Weights of a small transformer language model.
Training: a variant of Adam for these matrices, 307M tokens.
MLP neurons of a small language model. Each row is named by its layer, matrix (gate and up: input weights; down: output weights) and neuron, and shows model dimensions 0-191. Each number is 128 + 24 x the weight over its row's rms, rounded and kept within 0 to 255. Numbers have three digits each. A neuron's up and down rows have the sign that makes its largest values positive.
Before each neuron's rows, "fires before" lists the tokens most often just after its 100 highest values on Wikipedia text that the model never trained on.

fires before: "on", "al"
L18.gate639:089118129124142093091141110164124090159122105130139160137121082158133138147141139142142140123131144165171114165137176120088052171090122149155126137145149122105079131129127097131120093125086146131113108159141161125098102160158129141146104137134136132122146141133181139123116116146163122143142128110125101133135097120146134126147143140092111094155146118140135080111153131054147156102112120116126132117141147106180154141096147124115104101171142094108135145117130145114187141145177120143130095133095150086169127115139082138126163143138136142118157133092109142127104100167156100127
L18.up639:111140157104170114145125115109121133095128092148145149129128127125143142091167118100112113151090095139157112103155113160103166135125078149138171087158132095105115119160131162099098146133135129091145129172152135144101128119119142145122149156141141065145151114075145124071128134129164138172127149142130141151134159139112131157112144110180126093164134134164146072096168148143124153131102153128114136120156089150140134138115106126122174125090129116147129177150131093126134089122149137093087136119129134152112168106132150161131157162153113126145106126108122188086117153129108125113
L18.down639:140107129109108133106129108141127181105138135135149115083146116122142114100116144079141132144125131164152112094110158123167115169085099114149096142123113125132154119155139107142129135183128120112140120120143123143122160114183113152124148122070119108174132135135147123147124104163112103078126115149123147112163145159107133109121125159117138157070098161089130123091121076163137121156112125203092122127120162157121150096127198111146132090095108140120138154116145133100136118129178076126157111134113116144123114103110140142144140120157161156092158150130104146105166144116100138105

fires before: "e", "es", "ed", "er", "f"
L20.gate383:089088107129150160132156146176117144104164133123086149140102126084090128146158170120094117088111142124114136132113136121139141140126131182137143131160149123125109088129118124134191116127117128144146140092095151122104126142173087112128103140078117133087148132114107120154144097125127137096130134153093173122172118122116081099139092149106159122111124167136181137133084153082137174118096093095129119152175112161168116148091150128095121086141109116115136122112156148134175121171148122146109142117153118148117146115140134105146147151140132169152101113138126101134134157095145120145
L20.up383:126118123098120150149166121160092128150157120137102112127119082106141081128108163155105106098130129167104131109134124074085138131133128167105155165124172110114143142069141076155109116126127114109134148107147127163166131121137129085118126122110134100098145096072162117145145137120134119110143114179114148121151183175109124134143103139097122177109096125161147148142097107125154161149133085145121171140115119142186124164128174120109109101150120136148136100100119140123148117122118119149108122111135139174154119120144180130081138139127124138158112130101113126143082136144129094168
L20.down383:141095152109133113145109115129087138123126139113160109135156118066114127164118158123131117112104122159128137128139137110141144124145151140144116149122110074157087107143207173155077112134131155127098100141122123175141159099085133100122149144122161126132137141091105186131136127087125157163144128151146152149106137143153132136154159164153165134142113133089152163142094119128125117158143133145096109124170116138127159165140134071110139101146098157119167103142148151058106107103099142108109118133154143148146088094101123103140114134157124131115124141098138121115109187113136151128

fires before: "\n", " The", " H", "c"
L14.gate128:178146113106140147101127139104102139108152073126133144136119084113117141064117140154077113116156169132074131166149086090111134128103145129109118137135123153135118124103121110125086096130117128131184161129150139101157107129123153143121124088122107154095125103089149169090105115141136107071091118127124149158140158123134122144147135159114130122087165165152131162107127147075111154091117117118146095166148157094168101117155142121151163153132147101100120144103136145124160145146135118139122124146133106168147109111105138138121147187125134123174101115127152116083139169126130112125
L14.up128:164130127094146155084124067102155145108155142152143141138160136137126095127128114130132087119134127130103114144126104098123120149092104121147154123100152119126086117125159170104106139095137144137099137185122145132113114152107169140108115104124154117124150168107155129085180109139129077139122135124119099127135078126075146103161172111120125158165146095138137110162100122116152120124108137125119124128152125094112128132103116164137153110135141085151134120117083173118143136103088122144173101134116127144128092186138127108186177143106107125114115151172140176085146100120151112139
L14.down128:177148101142140123108110125099163112134160103128164137112171121132138129111132124108124138118146130125132112135136123106126119131094130202095137126117134112139138145142152144130116140111127114136145114135132150130132133106000131110139146144101107106101151159124120148111126089149131108128135085123142139131102135130100118119156124112122133111124129145124133178144120127119124149121106125132051129133120134119141125121130147153158108115141130075119147104114129135094129160116131108142138118147125075115136106168136121121148130128107097120135139153129149145117131150126151133161

fires before: "in", "ine", "on", "ore"
L20.gate348:098116103133110122138149104137147125131109094080141137095112136130181139138122126150138115093123145141133160144164153154106097154121112134157117085143149113073102132180119147179146118148103125139117096131174165164166094138119115135121110123136125099138176109088102092123118167122145118129117107144114134108123133147142063128151126100130105115143128198138152106105089106137110159172111114120109128166125132146158091122109129137153110141107103095102112141088069168132134128109095131175155143124143165107142135093143146152130143134111167115146090137110118132123097105108142151074
L20.up348:157129154119165157109114130099148124136153095126158149161099156147129063111124101129127129164142137155142176135137129105145118117136136162127181144148128144150128127149140091137148112098142143116129136171139105134090131118143143123156096155101174112142195133121132146116141140137104122130106114130125134143132113084143177120076138113105100143183132107166137131095127115133172133089108122079096140116139129133129090133105134134113149189105184172116142125135172145121152134100114104112086077157145121133139141170126108136165126151178155118114144156087181133114118123113133132129
L20.down348:058115094186117119146137125115167159097119086163131143141123109100124150103134175073141131177109122128138111071127094184141140111120087121094140099141095099106121134114141128109131125112140138101125121154138118113157105123152104144111174175142147147144158157128124135109108109133137126117118143118139149135122150128107140136124144156084205127154127131125126094139110101102139085145160136166107115144139126124119121144165160142152143118135140129126121129089217157132124119133129130164139112132109121150147150124135132156113085143116086140140116145114122158147165147088155128076

fires before: "on", "o", "um"
L18.gate606:103076112124116097095100128146111126121174121169100140127122076147133143143122090105151110152153145187160132143154138132078159170138120125137122114160179104143105107129125145143175096107148185105192085152143140126167146162159066133105160136162152120120156115113137142137106116149159129140138119137126127155123120124146121150136148136102099125130119143147174076110167146127132109124136114092155084119151132114146123138103111099086115140162161138141156130123118149123113136103106132157132143128150136129107144136105086111131085137186148133118138106113132112135161127182101118118
L18.up606:152110159148102127110101088102147109112105146148106123117139155162134121126135098151137158127137107152129112130135100090095151115145124104165153100171121164085106097153143089176154117106141102138122144160141117118155129121121097153134109134092189136130174150103140112084130089144148110159110125152105092138130131134108132134101123157170113134168154114143145080125159157145123107126085153157145108133132115112152130154111136129099125081080128167159097151165161147127143118084111121122106109138121146090092125110104130101088085156094121103095117119095139154121155125166075114128
L18.down606:150183112125126114161137096120123086144147121104139101125139120110133132152144139122093109117144129136115147127129157150076089136078115101134105173102154138109170137104212126122130145157108129127125084109126095111143137092110118141146126126082124115135104114099129142079120118128114089117081130113106153140149138101110140140146145117103153120124102139131146116077141122125102116127118099221063145087159182166115122104152114106134150117098125165125126134137164169083117154128159110133129129150135115138144175155101135105129160125120138137095153140132145129129091152105122135139

fires before: "3", "5", "4", "o", "2", "6"
L11.gate77:132138111119124100102158139162111120145128104070075140109103135115111113143141142123139138159122124136120133148139134137107094139143115166153145126118122139090145115110121142117108131096138133135103147188134108101108088143144184137126123103170154120079131110088143138122146080171123135065135154107124123113139152138140131090149149105158155129096117145124132114100152123096130105121149145152129142139100180089154104203114081138094130136114116164157104136093143113121126149118137119152149160143138107132118127146137112114108109150137154142131145053089157100083121075142125188129
L11.up77:117139121093142122105185154103144126145182122122129131068075149124134085152157116110137149133121134117129081141153101122140116133177065184187116125133108144111113092114148152084117140178152104112104117147144160112170133154115146141133106099123094114164165141138100140100155111121130150133095106103145114121154149132118148112058133108118136152117103123127135124115149116161181118152138102119102112138165136097112100088165118163126156094118108155138125119105131117144124148111097145138126121128154104127143123130126117116129156141127134133138141095121104166056126130134127174104
L11.down77:172150110108145121103125128117097111107114095094071099117111115095126137097101091118133144113148088090104101106121132171087091124118115141161161125149123112111132091123154128162067140124125136144111185179127137142159149142150181077105147151116133126097127130121097140100113042123132165142158133144126130138148143104113080137128138164123092150130128133118119149145145143167108107115138091124134127153145105116147118134159071133138134112120096146149108151134134129148105092076088119179126102137169112105125135118135126119134087131120116100151109146087114118089134124129148123116

fires before: "\n", " The", " H", " A", " In", " S"
L13.gate434:151106110137161146113148122098149184120130113120115126134136129130152124128130123102109112088139120145065167130129110122146070167142098134124103135150161158121162139119131092100109108130171120163105120164129145110116139165135132135088122125120140161156135159117133158126149105106194097092084129147128146168157131159131140087138159121111145133116143101162119143151128130105155109130126110110115138142129129112152117143171136130121166134139125081170138121103122189127110165148140088139155174154101144123101102118142123082147133162136153151168127103118124137083142163131136052090
L13.up434:133079115123143145114168161095180124129178111136145134116146135106118098104147115117103139094147145086055147121121111170129099144137087141087087118153156139156164152142155122110093100121151116144100152155149124082148153139126138102106122127060113136105147163127148143102130094114120101106109125134164148119150116141115138107121124119128129146136148068133156150139161111104132173131150129138101117098106121080155091148157148124132156103149140083148142139074089156132137146148106112111126133175109141135149100121135126114154149134101125153132119136148128137108102162092137095078
L13.down434:151129137153135151132154142089116090129143143149126131119152154088110134105148136138137156123168128126123122114136098140112132135125115158081123128128127144145123144138176133107148140136144105129115134146133159125129127147000143105155135149089113128124144193096143113150136070130088101104105109103143139121119130133108163097142085093153102160154168112118102166147133125105131161115122084137084103089127118115150093156167143131121123116144190097109138113079126163090143147123109154106117110137143140161119133132119124133122125124128133125127129165143146175092085154118128124134

fires before: "\n", " H", " The", "c", " A", " In"
L14.gate356:138153052126125147144151084091113183112150152139125132130108109170092146076118135144103082106132153147125145140097094083104101130103110155147124161118176107125109135127146135124108112119143135111132111143145154107137118117103171170085098087078086086096129168127136151071148137171137099067118130079124138130167139118099113121138154150090120129133126136122120191151143145103121130135092081135132124143138122105143126137117132160152128127125116114123130119119103138114143147135092126151098138129087095137153106153136101148125165160130141171136129128120150140115138145145132089123
L14.up356:176119130069150157113146085096107120121132104116131112111148100139107112127121127127110082117149121131114127108118087084102133128068132160139129133115137099153111158099143143128091123086141099133172120135063157119130141118110134119096100113104113112118125164130143142090117124161106099080142078130157134128161102104094108111145141142092103127119154106137121155150157128138155127108101134089133120140146148087156066121143139157119165133149130085155151143104082141123132187088108119143130098152119112144133100127129114121147148187118136138120129141145142136098115175122109068108
L14.down356:163143126116142138117141104080103117102121128129129102111131112140125113119133136154127099165159133125126120119126091083099123116096136141114148161139139107139143116117251137118124102098129128136149137106105164117124142111000135108120099134093105104123142181136117120114142116131131100101141096116149109132137131120115141128132138154126115147143121136162150208135142156123115160129107140135047128144122132129147117127102130152130171128116132072140116136117114143120159156109110115136144122161110115146130103143133126120128139134144109140118135175128142147118147127124122111130

fires before: "\n", " H", " The", "c", " A", " In"
L13.gate925:151126097104118160095151076087110187131146112128095110161115092135109154084113106133116077099134118156115114154124080064121079171089106138146107133139159131148129107095137108120091114123164150124139122130106155094135116123139107122116091089096127090130147162115183137113115118148158116047107125114121121153159134123127095109139149150121104121110144115161097128143116139102131111106133102145132106122114129135145134154120128146116140124141146089124171130099127169151140123134106099154106140126105143128161103116142112148158160184131154142126144148122138141101140186139118081105
L13.up925:173128092104152157121144099116116142086136104120105111151131112137107165118132138124130129101158142136114147131108077089111115135084123167103126128093146146129086128109130160107092111095181130176144127120091153140147116090123157154093132077120121109113139165144134120108123122161112097081132109115146160154150109102098095131151152145100126092151085094119116153151146131120158141122099090059125100159106144125155119130122125176122176089151142088134135128106105135121139176119093117124136142135110113136117097120143096136107156130085117150103118147124115163117122153115151077088
L13.down925:174151117100133133135141107104134131113123108131156114134160112137114121119112138144135119149145151106118131109134091102108121108101109151136151138121161120151133142121234130118105086095148125145135137127099160132145149117039160142111103117091122084113118169117131117100130118139104102084144084118125118136135117117094111141154132149102134147149133128165120213151136138119122148124102126130029100139118121124140097111132136134134153125136135088128137136104097125121143170107106111145132120167102104113133102144124125120139150145110112146142131189142167155104087158105134115122

fires before: "2", "1", "20", ":", " c", ")"
L20.gate597:097120122106135140115086143128115186142134110097112149091176131148139156112097135140132127155174161118123067131116149105165116133096115132116118103088136124107167148149104111142176083110177142136106136149140145102137113149139119117136108125086112117106093118116147139127145112136168128147097116110129156157173148159131082110138095131125122099162123111153113142109183132079156128093155139106133153130138167121172155186120126097084126157122132121129100149117151132108100090158121091150171157150126127157107088077140105130134147135112103160115130122148102105096156135145125141144
L20.up597:137172154115130123100122160136123146158101119139135165146088109161122120189131149077129128143096130133097109135122143142124102135129125148117126121124086125148174065141119135127126101090108117091137109146092102118120074149143069130106144139147176112138094115122125111113151102093120120111157135141197140123141105088168095076131145138073153154146104166077122104106117122117163143099151127133103159105100159143154123129105147118108152113131125124074132157153147123100119137123121092148143145144143137120106138102159167115134137121124076168146139136111144137104167148118104116107
L20.down597:134094124112139098108155123130132113098105120087106103112130145116157130134136095115117095140157112123089155109120129115105169115107124128091113101097151134142139137069087131182106156155068096135145128088142144148104111130121165115138134150099136134152141106111114122117091133087134140137148126095158104116142143102120111159140123140114123133163146140128074148165101121145090067163139098119143086070108118128131118114105137123148175163129084138095093125165100112133159143133124128120122175166126154121113190112113188105121114142122149137121173143136143151130152162131097107109

fires before: "\n", " The", " H", " A"
L14.gate889:171145125083140185132143118078149143098124135148138111157112098137132131106153116125095113132172157118120120106129056099107165137085146124125145178139146129157142141144147158139088073102145149158169135124142177098172156161103113128094119117107127102134152161112129109105121123124130105058127116120124097140139122111134136121158124128130119144119146136162124150125119115097126129139150127142098098132132145091120138148154131147121156132134133082181132140081121167180133181120114144135125128122100131176155080148123119152156160160109120153146117133132141145110141181122120084129
L14.up889:131149096110139158096155090110125161136111068111126140127160112118105122117131116149113095110133140120094122138099092104121115143099080159125154104095168119140129156080114115139110098091157113148118138104084159112121119128114157156085110092091091122118147144117153100128121137127116081103084084123142151138129110135089119119150138128085125160153140099117110176145167170132131144116102091099138112113124106095142120134117127153165203116140141098128162142118120137108143151133067089165172112149085137119128122138138099124119137152099139151124131158142165156099135162139125104130
L14.down889:159134110093131145134125107099111123129112118131141124130140135132117117117148121120132112131165160104113116131101085123101146135098126145136155125131136103144116126126236136114113098107129114148138153138134150129125138116001149116129097121102111098123137188136113112126135094143116107089120122122136100131138133115114127119127124125126118123125137109151140210136154129133146137119093114123030129116121126131170119131132134128133108120126111056136128134112105144106124167121096136153127120146104118131135118124123119132124158146095099163137124214133144141126134159114135099109

fires before: "ed", "ow", "ing", "V", "F", "K"
L18.gate43:104113118119122125120123091165146083148124132116108124156150110107108113100135140095107092139111130141103114137162091121121151118170134113103136138156111160086121098112072117122176119104143116158122137098158146118151142142128133127096154117137131141105154158117124113080125112126165114142103056145122139123157081145173106071200149148117156051128140093114129084143086142101120109135113134114154126105152147148120133142104089133109124109134135144114121088066139128135150149170099113114119172111100113133144135085119096123139130129108122158105107095148128098107134133107138098134
L18.up43:146149102107113152128143128115191180100110129162152112086140158155127147156134145162141125118138122089173180084103098121145083123135130102132120151139094137136167122137099107125130149119142117136095119128088130113109116140153158135160145131193095112108126146076152160176141111089129094122090084102127142136109113121124128112153136126168130117154126169129111134138123157153110153153130114125097136157138142147125172161099137139102064154081120152144184134137105162127155117142140146115137124090102126110143159105101133107166090130102144106119154110126108109106139119115117096150
L18.down43:177177134110089180101156167069146181135127095104129126152117148134130108100116142121179099115129120106164185114095101116149126147119131141114096141127101141119142126112140079112149122135115150129100111097125121113120167131080136092079145115157121123085098126121126123154171126114152105120144139114111114097157107125151095105163121110127122071156128175135144108126121138123126147111102101146138162133128121121107094067133133132146108122119155143107126090108121171180122141132143129116088084128144136134157160107158110109177112160132155130140118151132129099137149116129088104091

fires before: "\n", "-", " H", " The", " In"
L13.gate718:153084114121120163135142096140119158116143099123099103137117084075111112094116097143136129114126144166096153125114096083127110117106145190105098142114113141111151155117132152106105139105126131149134140160145161102153126115145140101109125136111103114124127199141120143115104092113114091093139111126152164136111163134123108115138135135084092106096139102142116133105146159120140173123168148150135111132113116127200136115159138158122145102127133140122105114090075133111154157116129102168184164108149118127134100101121087198129180132135143130142140149131111145121130154160113093154
L13.up718:185113112117098152134124108149105125110112139150148107111103139133116123135104095081140091107157110118132159135122111092146105125110083162120129153151158116178131140103125100137136118083184093108145109151147199140134165117124111123089143149102135096138115158111130097121115110134118130107144132121087101146183123133144126128116170189067131117112134110122133178168098122143119127154126133133126113116129111180167110137134173116154195100155171101117156115101136136129157146144123141132147117102147113132178109139120130159156135112154120158136111140156102125094126146135096101113
L13.down718:167155146093123158137151091096098125116127123120135124137133117141130113126140121114132095133143113106136138092127099113100133142113117140144120128166164125157130152114253118147127109098141139105150122144129148139117132114011138113103115091129142113139132184124140145125105109172124129069120109132144135138107133125156116131132126131112094132135109133159141171148135141128128082132116130089058105114105124117147115149150123126139132129087131058131133115134116139081124158116104122139123114159107113130145099143133148133114132155112116124123100201156112136116118142131120127122

fires before: "ers", "un", "and", "u", "ing", "in"
L21.gate687:096143106072159150113169092151121154152122090118140135125182141117142145103095123113152112163139120153122122117139139118150103155115154094163141095159130137141157138112121181171134122147120085146134146131163135116108115113155102138104099151129115134141129110120135056133125109142164150100137126142198120153089113138152105127125144165167113121128164174176136127112070107102140124135115113132156135169121123119153094121149129151121174129137147113138153147117143116102188171158118142169135131144109139096114082133100104125153152108157130123142081136097168122123141132133132087121
L21.up687:146142141115171123128106166127132167150107129142145141140149150174107106109100121180122163093118122129132109131145142126119088109151121174137141127128195122134151128116112147128167104125090105128136151103115146127104119125123139093130093134163109101155184107138164073121087147118125140114157122131127170113157109138112170114133111136101163152127154103153154111139144137120150154168121118071103080129120126141116141096097147139118144137164124173083166097134141116127156083146124115175140113144156112095138082133101137136088133144182145095131145135140134135128120147058125100110
L21.down687:157124175147111141107125109119130136097110175179152170090108141091126137095108079100178079125132143127124135137144149146142123164098148095110092164144099087108082140147152135156130135106132151169123092089133163113094094165162142100158132153104114093105163121148163115119116154147109133135092149117063095139116126087121128126126126097149123095142140159147141155117138104087133122099133163107157161132130171145149136111123135135123129139134140133143162109109173129105109115137124168141136148143135117174140163103102144103101127124119117167132134122077128125156153136136118113171

fires before: "n", "ol", "ac", "ast", "on"
L9.gate791:199116155138115107090147148121121162120117135115100134157092102145152142107136139145122117151092141106138128166172132090126123149129159156097149128101147121131138111120093150132113086149139116122144116143136171122139149130132146114054139122107154149098150128073158136127129120149145114116144144129133120159143165168165147119147141122129115107147119125179139117122136114116143164152114118109190082116097101157134125113064098149084118152108127137135132136127137109141129121156109093165163161153087120085093125163142105122097133143105137196104109097126161115109160127145148165161
L9.up791:128153174134146120154063113152096160173115142099136164146146138131148100123115187100158148126133108114140096129165138119104134135096127152152166154133144142073163114133097143183116151110130113112125131088128139121131098097128127201118118128138172130115128121167110173183155161099133110125146134160140129095076141160107125139140104113159165148116146146150109141146117116133181108139119103109112140138154104122123128116080145141118169138170140135119117130172132129133167169134086144145144131152118095136125108133130166077129146138145139143092110111139128161126115160137137121098
L9.down791:082135175103158118162124134156124138143095121167122123148110107156143119122093101155140156172153122141167124152116143137179149131119107140106109115115127112169139103115155135109136144140119108184129141107119090140101127131127083107128172145126131150131139119109163107111157148140162099182157086162081130162119095123151140161126097153165139078135122127128129134110129161176121109107131143101103114111116090120135134145130152108173112116151106173084083098145155139152128153135109184140133085088117090111117118122156131135145145122177146130146140163135131156185141127112142142112

fires before: "u", "ong", "it", "ing", "ion"
L18.gate174:115172109147134118107116138160091148135160107150144108115124082148132131152073143153107069102136153137123123141148127109119109096110141148133144105142141128151132134156108191122125143088146084124144096154129148103049075142146137142138126097120116125191173094118122113107103132134120122080134076104133166117110126166119148120115150144126143133104139160152134126118109064099115119113117104117118114137128094084152126077141134091115086166140150106146132159128130111158105141120099112169088131139132092115150151133075137124163131103162116146108127120126129126132158149127121126153
L18.up174:179136133169146141126104136112115135168127114121126109138126109142110087154121133126161105127120082104123097152103108135113161124096104167135136092114167118165151171137119110104130114097150135104130134115116095160107129116124125110140149128136126141133150120166076130138149140128159088079077109076162117122134102132126157157115122130117133118087107153134169098173115162079132095147081064138128112133100173115105129106081134128154164126141170113154157136153097129125133137131132137133083110110165152086168131142129131151148160156148121130113108157109162165105128108131075149133
L18.down174:132145105120100116143105114147143100110163124151153121165099154162146133123093127140100109078139137146135100132140125148151137121099133111153056144119124129162121115144152108144096151128127139111120129118101152116131153075142106110132113126136132106186127093127150099140144156129119116170159119117106154134101105098143129065114081096119117131149108147124134142148114129169147145158169160144194126135146150122126128082145149154136183123081164125119131155108121155137111137113085085133135147177161093138158157142144105137141133123118104166087169146119182130146122126105113141181

fires before: "ity", "e", "ion", "es", "c"
L9.gate359:097125097088144148144167131123157147118186124131133132126091120145141106121138105120129134114183143134094091148126082102159130177128128147195131154150121085141130143138097135114172110078172113134158122182139145141104114156103160117159063134124180168130162116135150140117110110112153128119119156151145152151123153128108123126095136109136096117099120135106150110157153096142094108163131133115128119161144096109128177117167156135117108126141126118148122132101128103141171172106160103123148132111146092105128133083133146166151160098146111136119115103116112123103152165174120130117
L9.up359:105182140117173133134106157156118084102186139100130098122097139148146091164115146131129090098161123120100102090155124114124163126135086101169161153148103142137134150124111138137140159139155102133166112132109130116147115105151129148172108145144159107097148108143103141098129123114150113109140107175174106156089141133105098135142150098117157115088119112144083146129151103125118131121140062106128128173138163160163079120112101098093126139121128148139122116083106132113113118101111156116133121132114096113133132071117144135155155109143130140091146123126083145131164152173093113136
L9.down359:140127144134133066130114141158119136124113109143114117126176141121137143119116101130128153111112131085177082168115106144154163161088136139164161139120142127138133162131145123116109108107112138123119139091132114110094159131083134127155133133130131132087177076153134134143077044147121157169128138129143138142149151132117114168115112118121092166088157103118131095127151120118126136174118112109085166155118139092119143112149138119140126122125132138116144112138093095166144111100126118115097090133093093120136103170169115121147130118135102122087110124059100141124122133151190155130

fires before: "st", "t", "ed", "s", "ing", "e"
L3.gate838:141136081123128153110121137156130155137134106147108090084160085135097162115140125133142134152142117129133125163151111123154161128123165144135111168171123113097145124160138118117147165107143125092114087107119153156116139096155051126135058159110098134111099159118133114099142132104169116153130109148138121133097153126177119076107114146161114100126106134112114095129112138121143136121155084155126111146113100155094146091111129133130126085131115136111135103093168168147156155107149144148068135174111166112147079118118135134144131116147132152090125094132103135153135112096122107088
L3.up838:138053122127122117131106134113124138121140138129105139096144069136133112130141116090108120187111149110189126091152105148110139114096132154095120098121140145074113145135160116104122155109087138130088093116138156112158141111100136122086120140137099117104115161084128116155167107116142094117105114160110143168115105096124075102138114113129169115125116134137129087148118165102116147133124137131130137136136131112092152141173165142156143070118118085116145140119136141127124124112145143140114134136129164106148140167101141131131127173163103136096123136174101053132144140108072116111
L3.down838:127140127101128157115133124126160122127140137106146122120081131133093132122094152118112094156127116110133099121130119151134148127138179154105111115106120154109130110143076122113119154103139140091076082087148108142114150089151115119147095137155095163117083113118098123138150138113122142107107146155159088129144129156139125096112082130149118093104122117118098110174111155121114099144184080170113143145134135143102103092139114138159151070152071087107109092126118110117102146133177176112117128170116128130136120120109133128122076151172103140083123112123164127139155148102119146081

fires before: "1", "2", "6", "nd", "ue"
L18.gate13:172117088092153109121150109092095166139126117109121134118102132137138157118133148078127122127101096162066092116119113110126115127091100117155124155118139129132142153158143116140122137139142141151131133134124115112119076114112148114121119103089109103114119100132127135149106119069122110077146137096123099150143169153142108082081135120088159106105116140143112114110159133120136114092126087073116171122115115142138095132150092111084152124119111137118079104110139120150127106142146142120110127111138107139087175051079122103102128172120137158175148117143100115104136138140167096114
L18.up13:108191181106107161129100152131114111100122120103138162139139145102164130161099122125142134168132130085109130159129151113137137118139141168148129128102120186118098079100143131149135126149135127125109130131113156117206115113151155183137134148174125132164133148127141098124122121154143147117169085150136156117143142093106126120121132133101125148157083158125148116140160148159172107126124106149113091166143187141122115159117142122139150141146139104148122128125139127110152166062137126167147155114160162139099104153090099103112133135078108146092118145095118155128145097106137134131
L18.down13:118149110120132150101110149143079142131109126134126132128088160206146082134128138128118150132183098072097122120101128130096159134092126136141130107113127151076125151102125095174120124131121133144111158123162115116123108122228134154120088107105131126060115145108141094159079124117136129094140161111131148141190149139147064120158128097099129168170129144123136117126155111121127099142156134141144103124131153146153114105113122138083155124098132167135084125093110144126131099136134123159150157108126151156119146111109118155120126118111128114154143126129104139112150124131138128132

fires before: "p", "m", "b", "e", "es"
L21.gate38:149122102126166128110112139167109142146175140125147124103111126100162169155122139173134058136146106151103104106100166081109095167122118163149136086095148144108114137128132107124139139162157148125118128128106178157129112132170139127130158143139127104088133135122123099124164108119135173141111128142101146115137163140127130121122124136084153141148149115148155080124128163128134146157138128112119106147165134151168141143149141112090128120155147112124132171112090143134138113138128138144130147101115113164124086153088130090093220137148133120151109131170130100097169117104138094079
L21.up38:161129112125163110124160123094111127120128144122155142085119084100129115091113117172128055136129129099142089154119169163107134117112130154148126135116107153127096101110147109185111125135154133122106134087132152106129108136120098107168145133116112116120149118062149117138110156148142173155121128155138141094099114108134126131149117155108137101160069168115148120146111128127159120164111151141144166169131114112093142124126130090093129124125156148127135172171116141131068138117114134141144141099096150144142140142121142130109108129191077144195121130120133093153095152161157134122
L21.down38:169109106089107140127112176152089148123137136148128112141143160128147152123106151143109150104114129128125119119133134073128136157105162160138088123115113118134103091100190101143106125118146158121124153131128095151086117076131135129143128155125110141097136133092131131098143100109104138144134164132111079079067142147142153139166133145149151168155097132095135120127102106115122148104116134121107131144130147115116184159156102095153096116101126149066152162158121141105149089120154153139113082134137143144141095085068134107122115137163152143146106151172121102104103148119149114112

fires before: "on", "ic", "ore", "e", "p", "r"
L20.gate443:121110121143132133136099102183127151146128113148135146101118143187139125133102124155088116103084120148135119144115137121107141137091130120158156081170132114129103123098123080146112096124150166139194109170144137152087110097159100194176105129136152127097122144124131111131131164118164083130160175151119121155117181154148096165150156127114131102116129141168137127078150107095171150163092108150124104171131127120136137136127121150145118122104137100121147174114110113108146092130102113149094130153149152127131128150087127114109157141134107143126121146138080137104131125137105088133
L20.up443:130146129092118125132127125094126149096130112146122141146139106121126171091137104094146120139127100146116144130173159149127111112115086155135148097124170119139142137158151132158138116134126096099119114165093100150129121148110125187140132138119101171140191126138136073158122148097145117122188156201117108121114091116124123131087160136128107165166106177164098112165122155142156187111103122146132176086110169119167154148102098118142120088114116097123111146152113121121151138177124092112112112128146138097100125115137090115124109119134140117132131127107144157147153119154135150098
L20.down443:151093157092124157095148119126117129120136105128122129147113122113140104149123122142141164150141142160151095099199153141181088106114108097109127156088152105104101123154165137116177105153140113149122117086146145148131151129194140178153131087108091111159121107147125112123156107128151109085138123101130132123138144141112140136097145130134124104129139143111157142120146079157096103156149140188121110103151130124120114124110167148111131106127105156100147128110143135129112077110118110098218100164119119121136156130139160099124139136128123187127116128111102149119139094099120116164

fires before: "n", "s", "est", "ac"
L3.gate79:151181109170093127108148140139132123147113132078149112160097123144173158114114174160121087133152124149101164139170143145170128126166113131113115166126132106159154129129119167147125121174145163123175150122118105115117115149113166141061115136106159154113103159140158172079168119111181142147139111175126162126093143106141088150136155088102157115127084127113136129114140108102145123136112106072132130148148132101183134120109119111123165121159131151083135096107115129139103152122099116116122147151118109139118128171121100095112115157124095132135130114112133132109142120138135144100
L3.up79:113111136149148133102116167136117135162144126142126134089138153126163101090073132142115152101117111148182141170131143160180123111102146134130139132105122165125128158148154107122124134108113156112115105101069135130091184114136110147109138151096152136115127152143138131148113140145159119134121097135123177142078144152206168093150117126154115123096162144113129131103121124144128073168148158103118149098153155133124167145086106139163125155169123118103148123110129132151108123128147093140164117145121138082136139135137137124136120155085120151113186102133140086098171147115147144101
L3.down79:145124130167150108124107134146131116115140148173094126148086160135111157114047132158149116124119122117143133134107142136136161116130098114111148118116086198128122120126173099145104143131087096114134104069065120136125185107100149146104134165067132150117123114152197148128141173150136146166113115133137163138124135131126136122130140133162106131146119141111149139100118080143139105152140146095079112114171108129118158141095125112140106166141134142103087131081160133133123108111104113105136103141109168114110152159155163143127137126125113135125121157129149120091116128096133161117